python train.py --num_key_value_heads=9 --bias="none" --init_std_up=0.026 --optimizer="adamw" --weight_decay=0.49 --train_tokens=617000000 --dataset="wikipedia_en"
MLP neurons of a small language model. Each row is named by its layer, matrix (gate and up: input weights; down: output weights) and neuron, and shows model dimensions 208-399. Each number is 500 + 25 x the weight over its row's rms, rounded and kept within 0 to 999. Numbers have three digits each. A neuron's up and down rows have the sign that makes its largest values positive.
After each neuron's rows, "fires after" lists the tokens most often just before its 100 highest values on Wikipedia text that the model never trained on. A number after a token or word is its count.

L9.gate79:475475507473497512479463476492529539510546520451504503487549480495487482538487512491466496495517503535503466525495493436527488514540483536515484507466519478524482499510522504455522502456459471531482501495522513502531482514522460476518527480535487496492494497455517489492521479483485573461497529489496482503504490488485489505518556496482528522497509548500485485526514488517485489497509506520529494503513468471507533538533501519472524480488522522486510508521503516440516542500519522530440514543561511504522496493517440528505519467480490531504530499543531481494528528465527500465
L9.up79:461493497482460507466495512500505508482531546466466474462476481503465481503474467500520479521568520515490503550530504480523495493485462485466493482471533482486491466486516504478540487491534483512480479495485536480470472518495514497503505490516504508488519513485514441482559513478561530493513519504510480482502479499509514510500517503484495573502491485466481467446526559503489485475494482524505520475500474532484504508481511506486467504527457501476515511478481504537486490486499543522535499491492533470495455533449486518502490492504511521495470504506506435460476557489445526446
L9.down79:500473506528482546496534480544482519517541455503466530497506517501486478475456516495525444497483513515515551493532497486538511496525469498492525523478505485509477484440517494472517504507466505518510522504493500490473503508519505502520502521545463516517535505487502503493512515485488558517517507508531484514491479483492514492442532507490506506477467553527528477506538484493511505494504495494517494513496497483570508489522513515465503489499481443495476486478488505481546504538510504474488436529531498481519522508538478507531511495493482489475513474566507474493522486458517518500
fires after: ")" 36, " an" 6, " 0" 6, " is" 4

L5.gate848:504486459507454506502510502501484511493494504535521524514508494547510538499515516500450544491490478498498458492517515451482463487548508529549476489520497443519429519502442486487518452518488518457474506438502516511493534485489542489511458516464497527447434526467430515513458524506517468524501529485529473490516498484481490480513415496484494524478471482489486497480536486485496479492492460474491485492520534517499516532498512507502494474505512491504500504540525500457521499469474500497487497530452518467504504519504521475460480495502522484512515505495481493475487526500523495548
L5.up848:499504516466445467523521548503505500530470482531483541498504461497522512542479489463501512507506481512483485484491464497414475553481485522495448489493516521472482489538503504457490555494496540491507506521463471507504526487500473522526464496509476493503458517512497477501478496457461528554450516511465468499455508518520516475499498511488513506506518462482484493558497479492459494492506509488497513495513503529542476542480506521546526503469451456494487468515522506484471489489528483546496497521494485495525502498501514480546521496519444516546485512481527579512493515475459531484
L5.down848:498509493510490525549525517469567499537506439503479498478541461494524526468519523504498556532464520533476500481477505485517506518529545517506501521477518476463485539492476486493484487509476513505452478533494484467484489514486481560533466494504452455503478482527534492481461556531508495533461521477484497491496502481473503500509559524501491491496498528508495495532472533448543508556512456533490518511504473546527516544486502519556523537488555495494476470516504513557479540495480516524471455485512510483499492556457477488498498512523494504517530488526485501549514463508497500498
fires after: " K" 27, " Re" 7, " Y" 7, " W" 6, "A" 4, "Re" 4

L5.gate478:504490471518529550514545484502500553495509531500506507531505524486506510531504476561457501460458521496515497490541476523488468480482500515471473477496519448511486517492522501452477495528452487488520503512489547505523513474507487467482520481433465496487478537544519495512452473509546495491467485496525463483498466500498503509552488498544546509518506514523528493487475481515498537516504496542468497500479487525501512531490510485479484491527502502479473511493488516468490477494551513488501517489471526477502481492517528499467484525489473471523518536540507475521474523488461542475
L5.up478:418469484584442494476470478499501520467488496498543464488451515538503541495488509473509492526518508527507520520494523489524475497479505521469524491487489459515469547518500489541495473525476486505531468537534488474438490513465476522504498484496527482515490472528538485519477538462485464493474545511515461547482508466488478506514467511512482513492497520483494467497517495466469468464478468522515516486527527508505481519476492536498499484488466477537459474455518505508468500512474502502502529479506503499538473491504505527527506471549473503508531530482499531498448523499450516523
L5.down478:432548515507515470515539508486495494497509487488507500487509567479492520503505515510432460506470500533497447495504493515494487496550531495499493541501490520520514485507544492485516553492508480501500503524463522512519500545521487499483498485485508497525524504516469529513458504492487500515502506492503520454513484507499522475489515476505490554545515466473471502499497530539476509517457490517499501511538503510533473501486470522517521492515494533533512539505498495531469464487504511459542496479526481464501544472471495466459517516480429500534537434484505515509501541501490493503
fires after: " Sh" 24, " T" 9, "Sh" 7, " Y" 5, " K" 5, " A" 4

L2.gate430:532540454463509465495545506476496469508472497492482486494504547463544522492532468490513525472486456493487507535506550474490502479501479513522519520491491453503484475438468519499536465519491510475519514500505478523524524482500512509526539495494523546509500498538437520484516505480453525456515474545490566494461490474460494493510459517508464463550531506509508543460491506513508509504475490472513517519514506485500518520528547488479488526529523507497482501472492454485528542517488488505510494510478459461527485556507516489517507510490476460520517502513486509468509520497504472446
L2.up430:541494528471465465532477509490490428511445480535502478460489511487487522513534512499464502489511527491526499431504486457546504486548478479519514514521471456550468472466458483442506492527460568481514539489495547492487492503508482528490510559495472494503492502514468534503547487498497508484501468485476531460492504490479501479467467509506495529517467503464492547521485456491533483463542514500493514537493488518523511499507546545485460509535499482501520541512451514536528494502522493526465518487512487477492486533473486456490475486510516485472496490468471474464474497468520491499
L2.down430:493478518498489469505494538468504487508504479550492478452526501518483527455500464504525507474506506512504515470556439486493538514550488481511476490521471477502502463469493483484519516509464519440499527488527494519500438476575483526522518527491486476541510524485454509518507506474522426502504540468473539484504464510466504473488466503511496531508498544493503529528472475504517526474483518494496502512519545500507491508462513513489490519498527500498522433507534493501548543514463449534490446502533515479496525550503451469516504481468503506486531477471468472508553534479487477488
fires after: " |" 51, ";" 4, " 22" 4

L2.gate1266:512521457469484496562543499482511493528483474486514543519520503479473517522503546506506563485516519474525542503535501476497516502492513486482478507474538490561515464502514415470548521517507504474515521516476479474488462509525485456482514469491523508446477507550488523521469481455505479486558482482543457497478531513511520508535501492520487520516468510463455532478512504488496536494518507521563540473509465502516528470493531478473489528518524498522504472518504484475496513515501499509507454503498510490506491527535535503542457525470536498490525496539484500484562488508474483494
L2.up1266:545499491526497486472520465533430499512484523477456526499549512530502517474461451475421477490495550508465517468496489501524501496461560499515472483490511518508514481532464483521485500515506489525527528494504558514503486491471470510526478451516495498490525521496502449490511518517499469514459507502469540497539504506479525494497479538533494493489506488510466481510472482496499517541496535478522478479516511495499486493495524469504522495481518517493552484494492526540490546520531517546485519481510494498525494497537542449500481493478483499496514519432519505530473522553529503491
L2.down1266:510503441524508495520483498481479526506510499468504515501529493546494513463515446489470471479503549534499482491465525504493517524495504503481443473493542524498506484502497486487487489498503529529510512479487526527517519481497482527510490477540503465510547508475500504486527520488500495507470514500558511528511484470507481493482534552456493499497500494526502484483447512509517488510482507486486470538524469526488526498520524482468497553502512499464500499509506514513484497470489536512503637527489514509457512525498466487503523531453454531474538481490508518522473494480538522492
fires after: " (" 52, "\n" 8, "." 6, "–" 4

L2.gate842:507519524513506533493521493510480468511551477497521526517471492484532448450494490479525547522506480489499494508492532466468493517502502514517473534495542532498503513477481503505578509449494496556529480471504454519534476475508468489501503485522477529489459470510485515455513476492451462462532457482469503473494470480498516515509480492540483455473504485482534489534489530534515486510520496509461528497512509505502445536463512520498495541540504531469521543488467500508529501517502491474508527467499513506489532501473487546506478578439524480556504492479467513468511497525524486472
L2.up842:494536512484481533519476476510522475487553485513481468511494498477522432470468498490539489516477459528505528515515502518491489543506483481506485523457519522528483479498477557469504533467510473519500450534482499501522460479474483506497541533486468482506497485483485505495508453516495484490557470500506469535479488512472503491499503465467469521479464536525505488472507489504500479468517452570463484491513509485480468497472504482498459543531518526489495513522441500504525537483524543515511520477547485529488518495480480499499478498486524464472536542485535512466475486464501495448
L2.down842:496534484510492506484502517602486475501516451525514490509528470485517463496517492509512485557510479486508487513505519523515517521478477452489502513503515514501483475485483519476506532503511442523509536479519498512459485458520537519478523524490493464477501516509513512506524475497502498455518490464491517516496511501475514546506515522518494539478482528540480535469501539503502488505505503509489488502517501458474495526485556516508523525488488539504535450482468462487472510523533504516541501501534526505525507454528470468517493521538460469527482527538529518475470497477512493485
fires after: " |" 34, ";" 17, "|" 5, "ers" 4

L9.gate385:479486502484548491461432482487487537488505503475441494467484475479531459537473519474496494484453489515464496504494519535501517510479474492527463509526467509498505446549520521497478513545529519514528503549474516456514472468486488554470477513501503532482475497460513507524465515492532528543467503481539507456507517476497489480529495477534489517514496501453436421532504460494547474530494463477519479490525534461510559515483499520469523535470478564575529495499496499524541514515492513487506496518464473504521497519507499516538540493497516484517483518479491491485500512457542461503
L9.up385:513481507530465537509520492489490491505486470482465559471525499552463482508547512491495491492499548469512531494574473473509448462529502524518510464516481536521527495496523473474534548505459518531525521524493511505554483471480450488522528505456495497493492542474501559538507521476482521521514496472491473521541459504491518503491520498510511475484487473502504520485523528468498494470519523445476472507472487515501516481497498499535499511493518519525488474532491471501454498529478491484507520462537512487462502508505501473457439510505457518492501460459470526507483498497470463496
L9.down385:481499505471485502466489536488493474496495541491460492488539494477509485500485519504474500535502503482515475506475549500483532506520464492504471507493554500502494508501505533534484512463458500499506556527475511529492475477455536517489487482544496494517457527500489524521461499485486486461466472502495555501474515476503482495505522461504490544487468522517455492523475510504525490521499491498523471501503521478496483489502484497482501511516505491497497474470513524503502513539481497511492547489539509519500516494584516516523489476526523504564520539482495477495475481497486515536
fires after: "–" 50, "." 8, "'s" 4

L9.gate1169:508497443519490522492516474486533532502495526503503499468486489501529490547455496509502514481498486513418510538503466490508472513503510464516468476525507446538527496510494469473501531449486502525505528513534533523476478515539502500521449457473503515493456446528506488521498505528506460517527518523504510554485500472491503488508503502477556494494529490523505476490497495489527491534511476493490499578475483486505454493490483501507482507500481474497503497462541487540509516511543493525487480507491554470503544509519507538518502504496499525488455489496511495521500515497494463470
L9.up1169:482480503476526508529483530480484499537484480472511530459513552516466494498511553498472572550462508517472498506524496510468541497480542500520521500490515503506485495496501526461476530513488487472538483484522465464493506549488502525495506495454501509493540477492477503501528506519496509505525554480486546530492503491522467482524466457470495514487497471464524479483490463461487527546493487535490480484506522453508472503468497499496542455536493499459481494518510473499495479546516506475497502500502485469508480484536522488580498498513528522514526533489484540540493460528557498484
L9.down1169:503522491476515530505486533498488532532514486487461452476517549529503480488486466504512567507503493481479472512512507494461564476527497501536508496494573516466494525489507504515437504462500491513472496466492501489509495526477495503486533467495531502506478458462493450521527507510573462487469488517517496516524450532531468482512439500495479462474469553504482502520502493485493529514501498509523555508499508484508476470512505442516498531485514461516475504502479490476501442525563525494483484537531528527534495516518502477488525523471491512515514545511530462555471512477492479491
fires after: "," 24, " (" 23, " is" 7, " the" 6

L2.gate968:496532513489450539515440505560511510475493550505508462502520489478491541478474507469510507470452505502532491476488483508489471499459504541543493507503518519496476470476484466479534505534543450508525499490499499522508464495504482485451465440487442484488505498462508533479506470512505500468545506497473493469467528542535510522517511508529502475495487451510488518523506501485488454547494484539519544486511515457469523482496526538523473465488469476512495460522475513509487520537541522496519505492487506492468494496513463486472518498492525533533494503489531486490534498516520481539
L2.up968:523495517498527514490522479488522539517456496460496483500490492507490526485539556482504547458495480494459487510515528471504458517470544503497530489480530510496535528522539473516451514473500517535517496510475488502504501534481479453490474493506524494511486499491465444510493460485457527492478468501481501466527515497482508499540504507499465471500467565568473552530517528518463521476505511526507502561484502494563536475497531494472534504514517491441531511509501530516483521502515458465479510477524514514478497478522512521513506585485488543498493526484464503482531495511464466484
L2.down968:488488520521484521504513503568490478500498536528494478515537426516497508497502495483496515467506470540462493460541516535465551475473497442511518522488527528482477487499481490482527467543484516524485469488525492467534493503456494497455492537479502477461489476499464499521519503497491532486467501522496504516478491498534470492514509486500470492481496473463444493503511530502493470524532481506526472522483518491496523465516582571476486503506511524474498511524525518516492500509520495475576512493501503534430481494512474470502465539517487529489548532516474507501480506495512489520
fires after: "." 32, "–" 10, " (" 10, "," 10, " +" 7, "-" 6

L2.gate881:501535535517488493481500481492485497507503480506514493492467470482483498511489503495519541513545486500509467510474503513471458485470513481520452479497537524499510480528499483522528508507537524479526516532508470508531478499508515506529524470483502530482484446505524527539531539507477445538511530499533498471495501536501493514522550489543519526552530493491530518498502447467461517527488513442535520473495544521504515484529494510527475501511480523460490527500486516464507514482493508522513453510475533465461508472533519535494535519528499470537490503492463533568553477517565553513
L2.up881:537512506494476496519452485483504495538519519494543502469492468486479474479525487476547544551505471488492537536464503495425451480495492539526449482476499510513506511550482447482499455480486462509511503509539472483486483518492461513490482477455518487478492445471523546533530555468497465496489480526513488471448507495525478504502550503478475494502542458491511474477508451490495490499465511500536574486510505497519493500511476505528458525467496497456488458531502495461558523524482523516484490481507499458508524498537469544487551488526491439533505508476515545507514485507543482496
L2.down881:486481477506520483497494512379465499517507490492502514484495495496464475503506526477500517507470526506443460506512492514490445477489461461473506471505531513521527540493486486508444481549504509498478493492515546500498473528493492497530526504483496514493505534471503513494492481462533475525540471523493511499521478525515505511484504465542477521526483491459528515470507481475472499495496483458541515493491538507514483478515488470497490484478487510464485496523505475516500458499559540479505429499488515513494483500496502508458526499489462466527502504497481513536479517498502505455
fires after: "-" 18, "|" 16, "–" 14, " |" 13, " (" 11, " the" 4